Weights of a small GPT-style language model, trained from scratch on English Wikipedia.
Size: 15 layers, width 256, 4 heads of 64 (2 for keys and values), 11.6M parameters.
Architecture: LayerNorm before each block, tied embeddings.
Training: 694M tokens, 10586 steps.
MLP neurons of a small language model. Each row is named by its layer, matrix (up: input weights) and neuron, and shows model dimensions 64-255. Each number is 128 + 24 x the weight over its row's rms, rounded and kept within 0 to 255. Numbers have three digits each.
After each neuron's rows, "fires in" lists the words (lower case) most often at its 100 highest values on Wikipedia text that the model never trained on. A number after a token or word is its count.

L4.up160:082122119086142104147179183145125143181172122124140127135122152161166119095132118122129093148151118117138129132098124183165085120151126099146127133101146143147101146133120138148119072108085117184132126135137161145122130077147140134115135112119119139134108129123119123122077127138149135117114059123114116179080126104111151075160143138162140148133150132150132131153137151165133130091168159105120160138140103134072112074105116116141125168103131118097095152183161163101134138158150121155111140134146088110148114166128124150122108108082086128115100127192079110108095138113155137144
fires in: "is" 20, "film" 14, "died" 9, "episodes" 5, "appeared" 5, "episode" 4

L9.up139:164134168140099145094102153171081126114176106110122114105105087126135093177125107099112125108122121119134135158140177114128112147118188111131129135116092103099134119129110117151153147142126138136149123156121111124072142121118133129142090139154129141122086133094146091131066101152142170136111095128140157162102144096137088178139111086088131096141106158128191149134137128089119124122130133142119102144120119154170126101099147140110154101139153142164069073160115084114118137120146149130138144166153120138104148151130146120143115135097090074160084094117137120107155118125149136153
fires in: "of" 66, "in" 5

L6.up520:167193102128140097174121132117137156127114115109158129136149126137105139119071115140148123139130141110094119141141171137137145148178119144146124125111110089182117121162136101120104094121110154147110102134138143139108185083149130091175113106092105144102098125109119116149145135149108110062139124131115171144135080139120147101116126117144171138124119161121114141128130124076137104089091133115158130143113144133108099145130145136142138116125144109130121161121162154106121115162122131099150138130122103099171116120114150171152113136101117143099132127082111133129117071154167137155
fires in: "made" 29, "took" 16, "make" 9, "received" 4

L8.up887:095103099144131083154127128126133122150149092101159120115132141118135123133131108087139140083155136109114088127139146150140137125097171137154147120097130118120118131106096096143136145096144186102133139137165125126120182146093102085175180099176162171119099129120118121112107143183123096113169160146124127178119078122135109162076101143135149130123099150112104126093137120113130109124085156115122135139138127145144084110172101119095166118094171102158101108154142154136107102136147106119100113196130094149120140165085125140125123134102127113104099140089133071111103137154120102109
fires in: "m" 15, "members" 14, "member" 7, "cm" 6, "rho" 4, "single" 4

L4.up864:154138098118163069125110110128132141145128135102142093204105124181129089106135102100142121105126130127133115112102135135132121137112108127132114164136096124135128133146151128144214082076110136174128087152100138109103127161096159127105133137141146154119109136074086135104109090161179094150101095155128118140117128089154134123145151125124114092138144146157071135161132147130147140116125120118115145108121102134120088140106183137132118144111149141136087108123106120160080111116160132136111185161134139115138126131149141144121101133105127076158148122141110127058089120080127196120
fires in: "to" 78, "towards" 4, "tournament" 4

L4.up476:109094139122176109154151171078132158141128130101136120128123138156137090127142155086115124120165111133110165120132152138120147159117163143136126140126104136159108135125106130164093125115126172124165110152139155147141151141119124097117144126176147164115112109087084124080105180122136124090128119175087135138106139099142076080087126153136133132148147113160082146137138109181152118153138097138096145121113154152119113127130105173121142127124127120165101128122130145116127119088137109119104114137125126179117127156162129143098096156124103114101111130153089085128164119094137128129
fires in: "member" 13, "footballer" 13, "football" 11, "oluwafemi" 11, "members" 9

L9.up851:155161112106176124095114124124113136123179093132128130115136122120135168175119114115144111116111149105134182151087094163151129137091149135149143133093091125101122126168126093118138108105101151092101129133093119153126165177143182138143125125150137137144102132120102095113140115154099179088099135154168125119101109142113127124137103115146151124142121115141143143129159153182118101125073130140133134147152131123075102131108138118135145133126099117138123143134164105095112115127158178148151166156114122091122135108111157137104119164122137142100124133111125119109149155136135149102
fires in: "can" 22, "t" 13, "not" 8, "economic" 6, "kingdom" 6, "to" 5

L6.up729:105152174119164074108108163124179139149129088152136130146083118171134113105148111122138111122119119088123118113136126129100079157131146128146087141154103112139117107140092160125111133134092168139146133157070111120144146106107128191132174126121115164049107135121121108104060078173117150123184119101124152136138123101144139170098118145145144120124160135128091125105134142127137134143115187123129119098120145133132088130099146132148181119154150125115128129144130112151079131125171126134120122116167122093128153114147166124133118098143144129143140154161133137125134145107121161147
fires in: "that" 26, "such" 12, "had" 11, "held" 5, "this" 5, "but" 4

L6.up932:120153139171146120165095123102125104143154130103112145114106178165101133132122104137110103193135122121102122123125160133122081128151155108137133130155125101120131107117112074107093132154118114136140093118176137133155127086093155148106112120121117156128119132127145119095146159142154150130182108120110143126090145142123094131096108087106205116136147145129119131166190127104101125109094142127116111103137054138072120119138109133139133177129153129162138136109109134114119141133135084137129137137130137123138149136094105138127124108114107139163129136124093090139127106063158137138
fires in: "they" 24, "site" 9, "these" 7, "age" 6, "were" 4

L7.up1000:118142157100164119122136131167118102184187104126140153118092123137107088086106080117119136204141113144115138177135139096104135198165151100135112107137115111124080104105098151129128104134090161162174105090142110128095183104114132145103136141136095172118119121126152133123126148178095081115187148146133121145083076111142147117090121119147105128151109121100096168116158115142144059093117134148150101124167128142111118133132118135087109093147143139116127123175121079094100114146130132156098120163121082128129165152120126135118121101122107153123125141111152142146137116111145117157
fires in: "that" 42, "which" 16, "early" 5, "september" 4, "this" 4, "addition" 4

L2.up976:128125108126092132164133125142169151108129104140090075104123163154134090105094108137138126157124138117103164189118152154132145146122130142140125122092160096142166124187100151142139140155120139110117139128114132161145115112114148178138146158095148173124144104112161149112161128138143143145097127080155130130062131128125129106157088106142153132122104164118138113166167128097119118130075123125140165116135088131138127137109142128071110135110130108128063150114108072116098119118157129079146136146124115114110138145136098138115122109124072126158138097137099117141111130047121131142
fires in: "were" 36, "and" 32, "of" 8, "these" 5

L4.up168:137108075057143107150142154162173118117140116141138100097103114113104115118114127138174128124115145077120148141130140106145142121158105147135167151141128128138163112113097159146154122142126125159121100106108123128116087112134184142135130140122099131108131128120157102119149149187112099105165068143165138114109152130136135083133135135154141122103142116152124122121129147103148108082104157173120103115134144135073139109095153123114109159097144107098123096136144073049158096098076174066142127133184161112151150128132136105125103147127103113142149063114125115128126135086139170140
fires in: "the" 87, "they" 6

L7.up431:110133105160103137142076144122129122127110106124180128134166116125103095108070158111119110144154123130086084162129148129142099132126145096133111200147117101154081111150082134132106126180084160124157079186106090145109138123099146118122137132155106144112113137097127093126081103174157112078120151131120186153090151079123131144121157121123109146126132127125138141147159134083137099127137141147143120133119114146136134079075134149178159122134151123106098117151115143100155137127149126071127155113170091109129141130135128119108125101091097130160121109178170120113139116103119145128
fires in: "of" 60, "centre" 5, "foreign" 4, "athletics" 4

L2.up205:148121145153119138119118121152143137114209150139135146106139135123142124056144134127122120146118135131114120114110146088144128110139161113136156174109131127168109129164150130144170082111112127099154104106103085156093108132130131119150132109113160133154104121123117113159109085144130099151124127191159141140136111104111134128155135126094148161159133120138064159121155141151126124099094131109085120114092127126152126129107146123149079140138138172149098152087096106146102142144132157135100148139133093133094118143158138129111144140146103049086132173170113081129128111100128176131
fires in: "to" 41, "regular" 5, "tournament" 4

L6.up437:121126121078167110139119132141114133142138142127157144132117162114161134132104083132144133160150135110106151112140123130133107145130099111138165107108112162110130177075119122123106111142087112140133111136085136121113123082107134108125158133100083114131126111125173110132133092119195132111150143143145119146099134153094097164140115130109138148138183170143113122128146151130136113098119113065128152148155150139067107111171164117141159139078143132155123162165175139129142159135112122117135121132150168155142163143081128147116117127139103098121113131101126110126067143051152108130
fires in: "was" 72, "is" 15, "been" 4

L6.up92:161186104125114077114126139129076155130101107089178086140080103107124138115164078118134133112149122108108137152161116122126143205125140113137109097126096157122080163170112089120107158099099116145119146142155135101125170093091127114192101131106149139104118123115132139116155139158145115104109136095145160145183106111144112134110082136166102131154121152142127115107153142168168112112095158116134123117133137143072128123133149155162111121105175117135073140128111084161134156167174110098129145150142116133084142139120168145129119136088133116123108130140137113112137121126127092110
fires in: "had" 17, "has" 16, "have" 9, "producer" 8, "is" 6, "was" 6

L2.up62:111136156092183122172143113130095164145107137130131113144142146156154086132070116127128147164135161144111152154115142129105143104162105145134164124163118119124113130172125082129090145118104119127111153144126143140111161091106178094182153149122096148127126121096144104140095149134174131116101109142085130159096140150101157158135125126137119131134096114151149115107153140105133099184095113091114124170126146139083141084115171131139123162134114119137141106112134095069114169118103111125116153138136134095159113169138137143119123125141118087141123141122136079134127114115123061177
fires in: "was" 88, "is" 10

L2.up557:141106097101133111133157157143145108160140113146120084096153116158161126098129102098131137155118116138126153147126158145126135136123126136129146142128126113124135089177128138130107118170075122103109121143121140129112093119105155101144156145195141184112156129109084148127148107157135121154096135202135121102108098140152139128122097158165088131107136142121151101112121134120118129086105147187165137105120087142110171141132113160089132111100119108136089158146122122117070103146106116123159107165139142133108141093114097123135134125119149122086136118150123124150137124131134172124
fires in: "the" 47, "new" 9, "named" 5

L5.up891:166148123108101115114124146160154142148168129100137118158090118163116107133108114107118111111114099124111128161135173112158088121125194143139146156122097097153148091124108140171099126123141173128155134151154119109093122129102174146116104115142135140098078116108102126099089105210125158146150064104139133166145123111161073136130115117129170131132116134114103141108132137123114116139152126151103087154105159128099107162139150138117165101159143119141116116130156120118132125167134098122122147151172145133119143135119108114121139123080149100177106123163130133109155119129129137140
fires in: "0" 39, "won" 5, "04" 4, "wins" 4

L7.up458:139129124147122109084127120129128113125146117148145146117148167162100107115135100125105121102127158127102152122142136101138095164136149125149168185140114134186126152142108086144133092137110105115138120138094103166098152117162137122115180132135087135109134124130118118068158126174119141137151095140130130156123102129166153129100154110118130096091141115181140136127126134128118164165074129141089103137134134153118125088113161126111140129132165107113107083100101132093150143137121151127140165160153094118087144132139135114109107124100099132140134107134148105111181084100131153123
fires in: "of" 38, "in" 12, "the" 4, "often" 4

L2.up764:088130109117101089117125134138176173148150096137148079155114123144119135127154112145135107129132138153118149155110161128149117156150136175142115146092162107152163127126114099099139120166130109105166099098087140160098128175108144128114133113130113119120125127133117117111097075123164110118112113139133158149153108128126131158118138113129139142137114166135132154145137127145130145125097155115120166127128147152142124106130148116154071096148186132126090117136143092054101132151146132111107148138121077170108141124134163126130117133083125140132105160135120056111149106118184101183
fires in: "second" 28, "even" 15, "position" 11, "third" 10, "composition" 6

L7.up162:165087112124157118101127158152103136113093139110132145166109120120129085070093152129141143108116166113103094135132102152114135120195110112137155138107071112131121096157113118135148154126124183128070106147130107149116128103123153084141138130098143165125125105115121106154136106128130132107113127093136193141116123101107116150103082071149149151152093097131140135105145131094143124106183108115140092107107121135102098112091187152140116153102160106140091120102168117145158124183136122123116238138151116108089140145148153121121137153129118109101070155132156104126125120133124128133
fires in: "and" 36, "to" 12, "or" 6, "978" 4, "distributor" 4, "isbn" 4

L9.up700:120116139148158091155147174141138131166095130131115152116138165143155141119115095112160103077107164111089083137121142115168130151133183152154136142118130180135129143119108108173159112136099117173148128149077140174102125134150106092097147132099144132122128113127125126123105138126111092126125088163139133119069088134181120144104116082137140128125121141124101158112160142176100129122130165146113112190139099137106142053110113134135099126148117142125148099135095135130137132115133102094156171173140093142102146149115156157130115117115129104170120145133141107127144123052117149145
fires in: "of" 89, "off" 5, "often" 4

L2.up451:126151156166139078139160152145130127114128114105134139120143122150176106091122111134166126140118127170084142141118083172129116134119163183139136149125097090138100093127113056141102144161125121125128122139121158175174133110147132152113141134115081154129106124144130113116113133142145139106106151092145152165107117106124133125097135126165148145155138099160119118184160138147114118141091149102169105116146128143108129107085113138142116134156152087163114085191152168121108108105110124134129118156178131151082129097151117123138137098145099108156112161151115106143131141112092144148
fires in: "would" 22, "will" 10, "not" 10, "continued" 6, "before" 6, "other" 6

L4.up142:139133125157129112135120157156111130129119105107131127148103156188114093092155087136118127100142098141145085123104189107154113172126134159135116169099080073092069118115163140123100130120132127110128135124096089118132107114146161098116123162132120147108112132118105079120084128130164121137142127117156170124132114133140119146135118125115153147166150097171086149136149136182100167120128130097118090149139140140144098128079126126136151112113117124147134093139113141148151149126171168156127132168150102093127124145136129132115104124127116106111152144143088087095167101120132156156
fires in: "football" 22, "footballer" 17, "political" 14, "music" 13, "baseball" 9

L7.up499:142101161111156101123107110175126109177160114133177131126092121108099106106121111060160127131147124134126089147128156128088143114132163109138091140165127122138114114114112143131150107145119155144151091116116083138098146108160134145115135114142060166136123144099146096138126125130150144098155125111118146154095104115100135171095149104088139149096150129122104104078138133139139151137151183115131120088148099145134118143160104129109165120091153103125116103171125117084120137121142115134126180135153122113114198164099146145123129097144119166158091162138169111123167128107121112135
fires in: "that" 18, "same" 11, "such" 11, "early" 10, "this" 8, "other" 7

L2.up410:112101108121128121118104136093114112115137123147102188131097149155109115136140075103128114154112117134152121165142137138123074171167141101162154123101142139135122151117119133140128144135128144197103133115093118100094146092134152090149118140167097169074133127112109116149145147121131126109147109118079148112124110129155102129127128100082178109136088109127142150157131146164128127112155178115113101102161138142084096109097122112142151180129164122082116130120129089109129135146135130134117167131132156141127122187177101116117124099107159088147134100137093131112139106148175172085
fires in: "in" 43, "international" 5, "year" 5, "on" 4

L9.up521:079162156091068149112156128132105127135137148103152120130077128132092147134124088139158120144146113126124102128117166158136135135121160174124119132137091084126136107109117155102127137138124106151101106127127153152094146139104075170120219107159129129118145120139114122084141133096146113115172122142109130140139097139087103148105137077090133125115149126146127147140152126179138136152106154121171117151123095125114119103106108119134128132129179086113110120163145111045137090139150117157151117140109155165091103156101137123157125129123143137149107120125112133142135126074152115097
fires in: "first" 16, "second" 12, "most" 10, "main" 9, "third" 5

L2.up193:086159150086137129152144136119109134120175101107112143145120127127178111134131127147183141147125162084122094146119139151184119132212112129137145156133125148146148196125117105158098119125068160144123097140112143121118162127133137111131099139148136105100081122133118132130128135111176094086116095097133141137155128146163105155124113096091135126088136131151150124138159143170165151098118167090110119101147136142131105122128145123132166148139145139109132141132186117088129090097095174101127133132133120095107150123131106160128120139137157108124159094131101133093100090143151162130
fires in: "her" 56, "daughter" 4

L4.up784:164155105131105118126137108169099118140147126147106058114152163121123100153067124138172138149153083123119143152104140140104105136130116109135145160127130150134106114171112161155111092088129087105173108125118145102115122127122156127102156123108134125120128130124089115057120096141086097124140117143134156129093132117132104100115138123166153152096163176156127118152140141089161121108139121137091107097105105136086131139116095148064160141139156114134071137139151115105090141134176124101163146156158120170132156114129154150126128145073140123121134094147117110109152122151135123115
fires in: "with" 92

L8.up686:157142111133160140116126112134075123160162121133124087109143164139133166147138090160124116123115104131106129188120144113166125131180116113127106094153131122122114124145138123159158147097136126119121107144095137120129150114142147113114116125095111153175111137108115138098146146164136089135128126067163127134127111121132126174092177130121115111107080122134114146169185118117134111127110147132112082135145118131055138147136149119098115130138146149093122104146162110101114143114152128129124149164148119207086153151091134143120138127068136096126117106147130099118090106175142153090
fires in: "as" 26, "of" 25, "like" 9, "for" 6, "should" 4, "with" 4

L9.up566:133107156099169167105131100175109135218126097127199136121139155132132139086133129089110109094092117116123117179118146121147116136159190139125151161104105158092128128100129139152131075176122122131091100138118097150121128131159168104140116135096116120153097133142126096131085146172141142136114069112122128191118144111108130141093116105159132126148117082150112135129126138115124122126149133086089103142122138134119104131091135149078119103153126175139141102185136096122139121102108093119123169159124095139124170141110129135135144110089126126185106109093137152113131109120125146134
fires in: "of" 27, "between" 7, "born" 6, "for" 5, "thor" 4, "one" 4

L2.up794:142119149135152131142159106115196131146143116111179131164150160104160130131105121118194135122127151148104110125118127152129143124146139126140119112129099120149101114111146105163098172118082151167111131089120175156123169124130124104117140128107121143105126127146152167138123149133163139108140115130144209127134090092095132098116140104127104138078123146120106151136111131102136106126133125127112118153129107131122137137092165172139158136117128122128128134122115123123120102129135066142156131139174055136108112128099136118131107092173154129112128104125130068108142144123147164154
fires in: "from" 44, "moved" 10, "took" 7

L2.up121:127125144099084116117157135139132146134096088131140145135089107131141103127082093127130123136114130121136135131137115175134075125186153148147131114150122157189103123139136148175159125079090145181128106127109151110133124140130085140135173134151125118124144122119114113087126103139147081136112164146111132131086096103120150139133124144092153136097141125146147141188149139131172116150148172129132144080127152149137144145123138107144131126128174171102094166155130103128084110152153156118124165122121143137123158147114089164110151126166132120144134119174099129147093083092143120126
fires in: "her" 26, "castle" 6, "cagliari" 6, "heritage" 4, "casa" 4, "some" 4

L4.up662:173174140170162125139083126117129156143165136115110071098153156150082111142131124121152135117132108093123112129128181134115127149128117162139156142097132107122170163164143117204126083090123106175110103113133135096098156152108170110121156096126113116127105119115055115122115087145103111129145113129094120139114127122159122107115137085095138151129110132110107122142118134135143134140144105110100104149106138131134125115118174147129132102132162103108117094118119139121103128107167111128132148173151096144136159132152113149152122148088157086144130135131070151069120115140149145123
fires in: "win" 19, "chicago" 8, "wins" 7, "winner" 6, "chevrolet" 6, "won" 6

L6.up592:129137124146093144096106127154142119147162138107176134192121122089071100109148132124156139106136139106141090142151158130154094175103123166146124160126112104127073136122115102124144134100119161124148122175105146130103138095091120140105168141108146194136146128126108109121103139122129106103142121158090175123134101162120162115124131140109129106111122144157091154122163137096150099122138146141139078117129134145139144139114136129156136103134152074087139114128082123150105093160089138130125125149119132163114101134077131113104072122089177105159137087081137121127127113103165103170
fires in: "all" 36, "most" 16, "many" 8, "highway" 7, "high" 6, "hightower" 4

L2.up691:146119114118126125136176185090163128124152167134123152140053132145102135126178080123119114164140128078113138155126104132130141121184131126137138116100125101107150191128131125108112182092139151198109089149091107115130118083136122130162143112151114166111143131147143141110106130164119113154125112111128166116100092089151123092118139139131126091150106119145105142154121151093117130098129145125126123089136115133109147113136127125120170172126108117105112138159103118108164132143139133106129120149123162143084071164115150138149099113111100132158122123161106109141150148092138181115
fires in: "its" 39, "it" 19, "international" 6

L4.up793:119163145114153127127141131143118154091090130123158129144074106164089119127121104140163135144136130131143059139132181123132137147104114153136206167113096100123084186137090164134088117163151141124132111146135129118128142105134157150114130131162134158140120121118110124124074134176111048151184142160105152112121114101170150143136131102127119109180163122145107122095134107150113123147105116108128091159139138125141096123101154131132119120127126100101091122136123107137145129131162125134136124116121108092106140146121163117120112111099130096093167117154127129124119105096130156184
fires in: "footballer" 19, "football" 11, "baseball" 9, "basketball" 7, "grand" 7, "2017" 5

L10.up566:101106143156118100139146126130100130135129106130115094112126098151160125132149110118152108136107184094121159118113162139170117084099102119148151111129102102118112121113080121096110131174145145107091133129081113135102128130108128144202137145144112143115121125096131115087171141162185105137140140170153137125133105101116117130123154161089138108140124111152133112118146120124153122140113161126120134120147148142129152143111093163140099078110178113127127129139141088130120161114100167136109130158108118151084134159104098115130100117126101078157172110154127121109072116105126181116
fires in: "of" 23, "immediately" 7, "similar" 6, "approximately" 5, "radio" 5, "important" 5

L10.up17:140123142107141114112128143127106120111151137130113140148107157134153137129121073147146132102152162114102166149115123133099126117118134169149159140111116091146147101160129098129098161102111157092113127111102119130130113106110144094139155132174168145139127140113126113129136099128091092073131129147106136112119139126141108074166134140154145138110116140170126125192155110146141089158137144096115096133131106142085088146091138145090137138149149118111120118136180094120125127127172138135190172159139095157139122141141104125116111158084068134152094185138145137126120138109156137092
fires in: "to" 48, "would" 13, "should" 6, "will" 5, "too" 4

L10.up289:146134202093159078135140121153128117138138131099138121127131171148117085150094098088096124142147156094129111115129147155120146141150096190126097093083093149114153128133110138112170110105080145126165112104141109141120151106105132162107170130110096151085109105096133117150155144126112130072121092122150109112153100139110135167121142108147132147105133106155074161095135122091139104117117138118135136096165143152101100141129125134067107140132173100117171092166108105138126104147123141164124134139154120143117105122148146119113133110131115144142125106163155120104098073108158142107
fires in: "that" 43, "which" 7, "how" 6, "lake" 5, "although" 4, "yet" 4

L2.up905:160124151139145139145149135160139118130131125147144133133115154112114129118125154121122102124150147088076097096112148098123129136194142120132118111086156109161089141117144138138126162076105127112127093135100122175141150090102108143145123147135097159095118118146104066075140114157146150151148133120155142174145113130190138128119126115127114132130099119148100163125164141151127118152098121093113103093107141122099110135175160158162202133105127102132129153132157107121150124130107161119105118167149105133110153125122104149112114095108132115177097116126171148103123090147165136121
fires in: "him" 20, "but" 18, "against" 14, "while" 14, "himself" 6, "because" 6

L8.up591:149133125089118131136072124118123110143123128132141145123156119182125132144110087117155118135125140123132110103120161124160109117150174140131136166084096115149131103129125096126144116108118093110123114147142132136075139121163125103101161145135072130152120150098113132114128125158135143103152103162095158140134142116135150087091166112151155131121122138169126121164143145100142133140132137143084088146146144134073145095047139127098146115114141120126085107107171132104102154166129153115210148145139104129103134157111131148143153119106109104159134157108127102130149146135152147113
fires in: "from" 18, "in" 17, "on" 9, "of" 9, "by" 8, "for" 6

L10.up41:119132207130115137150114186122114133126134141130109132114068130123112090092128111127138104134147144081100149146152100133138122145168185152130160131085110100115142156105120065156174139106103096121115118153079118125099114125117136131151146120147122144123036140127133106127110170178119119099127093132098117134127156117145087090122167131138150124078104127113092164132121145160124098131115107140123086119115132146108136152097135193099097140150140148106123083151110130131119121119139122134140124158134096169115146141159146114126075154147128129160091130138100123130120142159132132121
fires in: "the" 84, "they" 6

L7.up536:130120146119144169175096104140114136123128085069150104142142166104115141129107109107106113136137119098157106109143150166112105110140167159128092118103112114160158079128133098156149157123104118104130093107130144120126137164149119147126168113140097150119118135135160139111133134136153131130160121176107123136133126129124132157100132102136115100115143128115104134132145103162161140155106116106107145124141115143082074090135134130091111168107133143103132088155168077131104110171143151146122148162143119137115128143124098143123134131099143120095073109130134095133128112154122103168
fires in: "years" 31, "m" 14, "ft" 7, "cm" 6, "feet" 4

L2.up223:165127156127127112113143141163134188133126093128127088117111106175119096106103111089149148138150165114132139125126153103197138094098151145145135173126116116133081174118152084132102091163138116145095143143169065104103110136124134123106138148153140164091090132106147137129077127164140119161122121148136129112103178113169063131106086123128147146130126149119088123108136134116175149140152143109143126120123117152114120140140162137102119111089124124120102138135136129103144134155164142145176089108139111123121084146137123111148136104129132114104128159123120151107120070088112157113
fires in: "world" 20, "national" 8, "european" 7, "professional" 6, "championship" 5, "freestyle" 4

L6.up253:166161092059103123148138164180133142124153094130166133110120120130126127062121122094160122167135106125090129117137149118124100140123119092143101151129117110113079135158093122097120112121166165115128124174118102118125129105174110128129137111177085135113135132124140081155115105187168117150132101155175128120080149133138106138091113157136093158161092156111150113128091137122150136105152148132141138123155104148146123120135160130152144158105147097115155133175127134118097155126145147151166115119146142145129116132080132109118125117129123098119120144123114139120112129140122111137
fires in: "national" 24, "san" 13, "world" 12, "international" 8

L9.up671:173120141151158114126142117148119109165155102124116123110124123149132131137129078079111120127129100132131093151132162128147106117133139123132123135095134166142147156156150149173123119119084152131104100140079121160093122155096113062141131140131099125119120129116084105108111105134136111146143097109105140153119103104144142186144114106134147157128111144117139185137139125126152121129113130119066100160144070135089143120075119136136156110164123106095111145119106108107142134140146174136158193149154095141130162141138103152067117155083070141117103099095134138128107126111131149097
fires in: "as" 47, "with" 19, "of" 9

L6.up184:129128145105145148152129125166146102179127105111146116139146098113166116156143157093129134137133152144152099114128149123121141149187142118140111163111079107133191108095111139152123154089104140152084088119135104141136151169102168115095111117120145123166131138140117100097106066133117085103134154132119179161107130107137141117116145085119158161166159109117150139111165108137098087100128164112120153110123142130086128129080111128118167156137146117145083102111153124130127149188169139171119157123148123132091131143139107156122145157081114142149119182119139140122143116091129150131
fires in: "to" 49, "tobin" 6, "would" 5, "toronto" 4

L8.up371:141121163178143129116095137103135153143134114124138106117095144169084128154148114100134089139088114143168121119128161158116178162124142169123106132144097133115136129127105144139162164126134156138134128150153133113100158127128148083138127131118092147142113148097146100118129169152126085133112116152165146161100084083106131133102128109131194090152094112169124170150129137143144125103138124157093118157156093130114121114124145151145154092153144149101091108107116147109106109136120126150173177134136094154126146162116116145095116098134077067100106104120114111142117111143116084132
fires in: "it" 34, "of" 12, "during" 8, "while" 4

L9.up778:145166143080173096128113147135147147127107164123143151164151114118152154128139084124150130130127180124159140141135135138097106157118132110142142149101095125112192093146125088129110140112108104126162085144117113158102129166129208106150162130174102135125131137094110153097113153191118092083135140117144130126129126130106142110168095096152145133140118103161110139185168133148097096137111157100104112126125150127089082126092169131111161150160124101092104130133136116129152140129134148126148146162114108096106120128129148133130126132133124111132171145119120147102131139093133126115
fires in: "to" 39, "would" 29, "may" 13, "could" 5, "will" 5, "not" 5

L6.up504:120088104136182127136155129173114174112141142153129132136140153121128115083096106110144135154131146121153113152115091143102147178137158165125136101056097121124141125158125111125140137150095121157109115132077123090111127110138153120125123126141137128153135119124072075148122113139172095094065135150107178141117125120164129100118131102118109088150122134120128125157185143152141173130102140124114150109140127131114083111078152093155158138130148106135101100105140141116128150149154131136136177157117114143131108117148137157098117139136136075113090151126134108113101113101132181111
fires in: "to" 45, "and" 8, "would" 5

L7.up985:176127143091117135144117100147128125101211142130123070093130149123123129131098090144144122148125116146094142125125127144161111166149136156147144118116113097143100130171133123133139086120138166143128096150100125116124123106131121142113098144153106156101133124124130168098101100129172098124137079126092138131104123113120088137081153138103113149097156139186130144163124113092174090126127122153144082116143088154133139100117112114097151122101159147161117095130166137133105139140111129108158121178137159132087132126110101130137124101079108142107106153183142066134126118125166140130
fires in: "with" 43, "includes" 10, "included" 9, "contains" 6, "contained" 6, "include" 6

L6.up181:141188145136175101176130177173121178117156121140135133147101089141163112109117090115123123169128111121137145152113158149097139148115112114141148117133114104122128140108125117136146132141079151154116104159115044110090135094113114134126123132095105112095106145103115075156160110187124104118161129141114113138041109118147112160115095134092152147109154141071136153148148123125130138098139141099138133135132119142153100094113155112123133171139167107127143168131117122140132144124154093089138114113193109141144143123120137130111098109115149103132114144110091111124125123077148123147
fires in: "was" 47, "a" 16, "were" 13, "first" 10

L7.up77:143088133118117124142087125177102149130107097117101112159119113117089133077137091106112137111136145097161146121154162120142118125150163110161120140070081133165079098131119157173148125092149150138118156147134109090132149139121134106155127128155136147108130117114115125101129142146157125141136118107114144162106098123080106145123143140102129079144097151095105170110154116147113130145137143112117102120144112140123093093138116123121148104108196120157105115121126146142126115157173087140123135159120071127109159130113158109131122165100156075117099151115123128108133132163167150106
fires in: "m" 15, "in" 13, "career" 9, "place" 7, "cm" 6

L7.up224:169121138091149126120136120102102121120117133113131109118108135147142095090112123130112145154121197123112123159126143166083127116204144108145172139109105071094157159126099099167140110113098159105109147162141139115163184129094145106141126137133107152127100128130131113120142147196079106098122116121125150152135138109087144172131125092152163144136106126157138108185161106115134092115096074121095170140134135130113118147070129115076098152099136164132108130123134113094149140126115140151153165168151106114125164158140121125103132119113097145093118157115099076120141140104128157125
fires in: "the" 32, "and" 30, "they" 9, "or" 5

L6.up46:121156136120173133120165145162117134143171125146193132143131154137170111149099104134166129156130166092111131131103110131164089099143108152144150166122106129154132122177131130140120125141115126143134120119106082130099085109148168129131124134121094143127127132098160110116090099097166162115117123124112123127087134104091142087103135118068144132121179123120091128140184148115121132129111119141079108128113104146106120069110135132143132136117129128130150075116132099115143166185123115085128144158133114134141123132129154118135105127138122123128099161120101103115058123105136095146
fires in: "is" 70, "was" 24

L5.up543:144156112153061116142126141144116125163157149139139100126134126160127102095132125102123132144125143134130151136129096110128103163170147155141080131149109150123090128157135087144140125148106121127114134146134139138104111076123101134127159131128106165113105128115143106117088156157082110121108122164123152105111133128141108163102130124156135187120099103137116148115166143166138145148110187149170109114126147148149150124093154127126139129081165132145127131142109107167085115156148109137140139119099121158123125136061145109111120147071126140137081110128132113102159090083146052164
fires in: "most" 25, "more" 20, "some" 15, "many" 8, "no" 6

L6.up382:096140134111144155107195114157128133138156115121099133119136173134114119128154106115127120126112168143124132117114145152147098103155146144146117117092145118135159111140116082141170129145106149118088088132092137174101112111172137068136146127109127153159125150130134077083149096066141120090112120177148133146097108137123170122133151138113133117131131150179115114127130107119126117094085123139079151136157098136100124121137101164089108147132140113133125101122112127114123145116136137094156163178149106153131160137122097098118085128136105120181162066128145127131138134073147181104
fires in: "of" 46, "behind" 4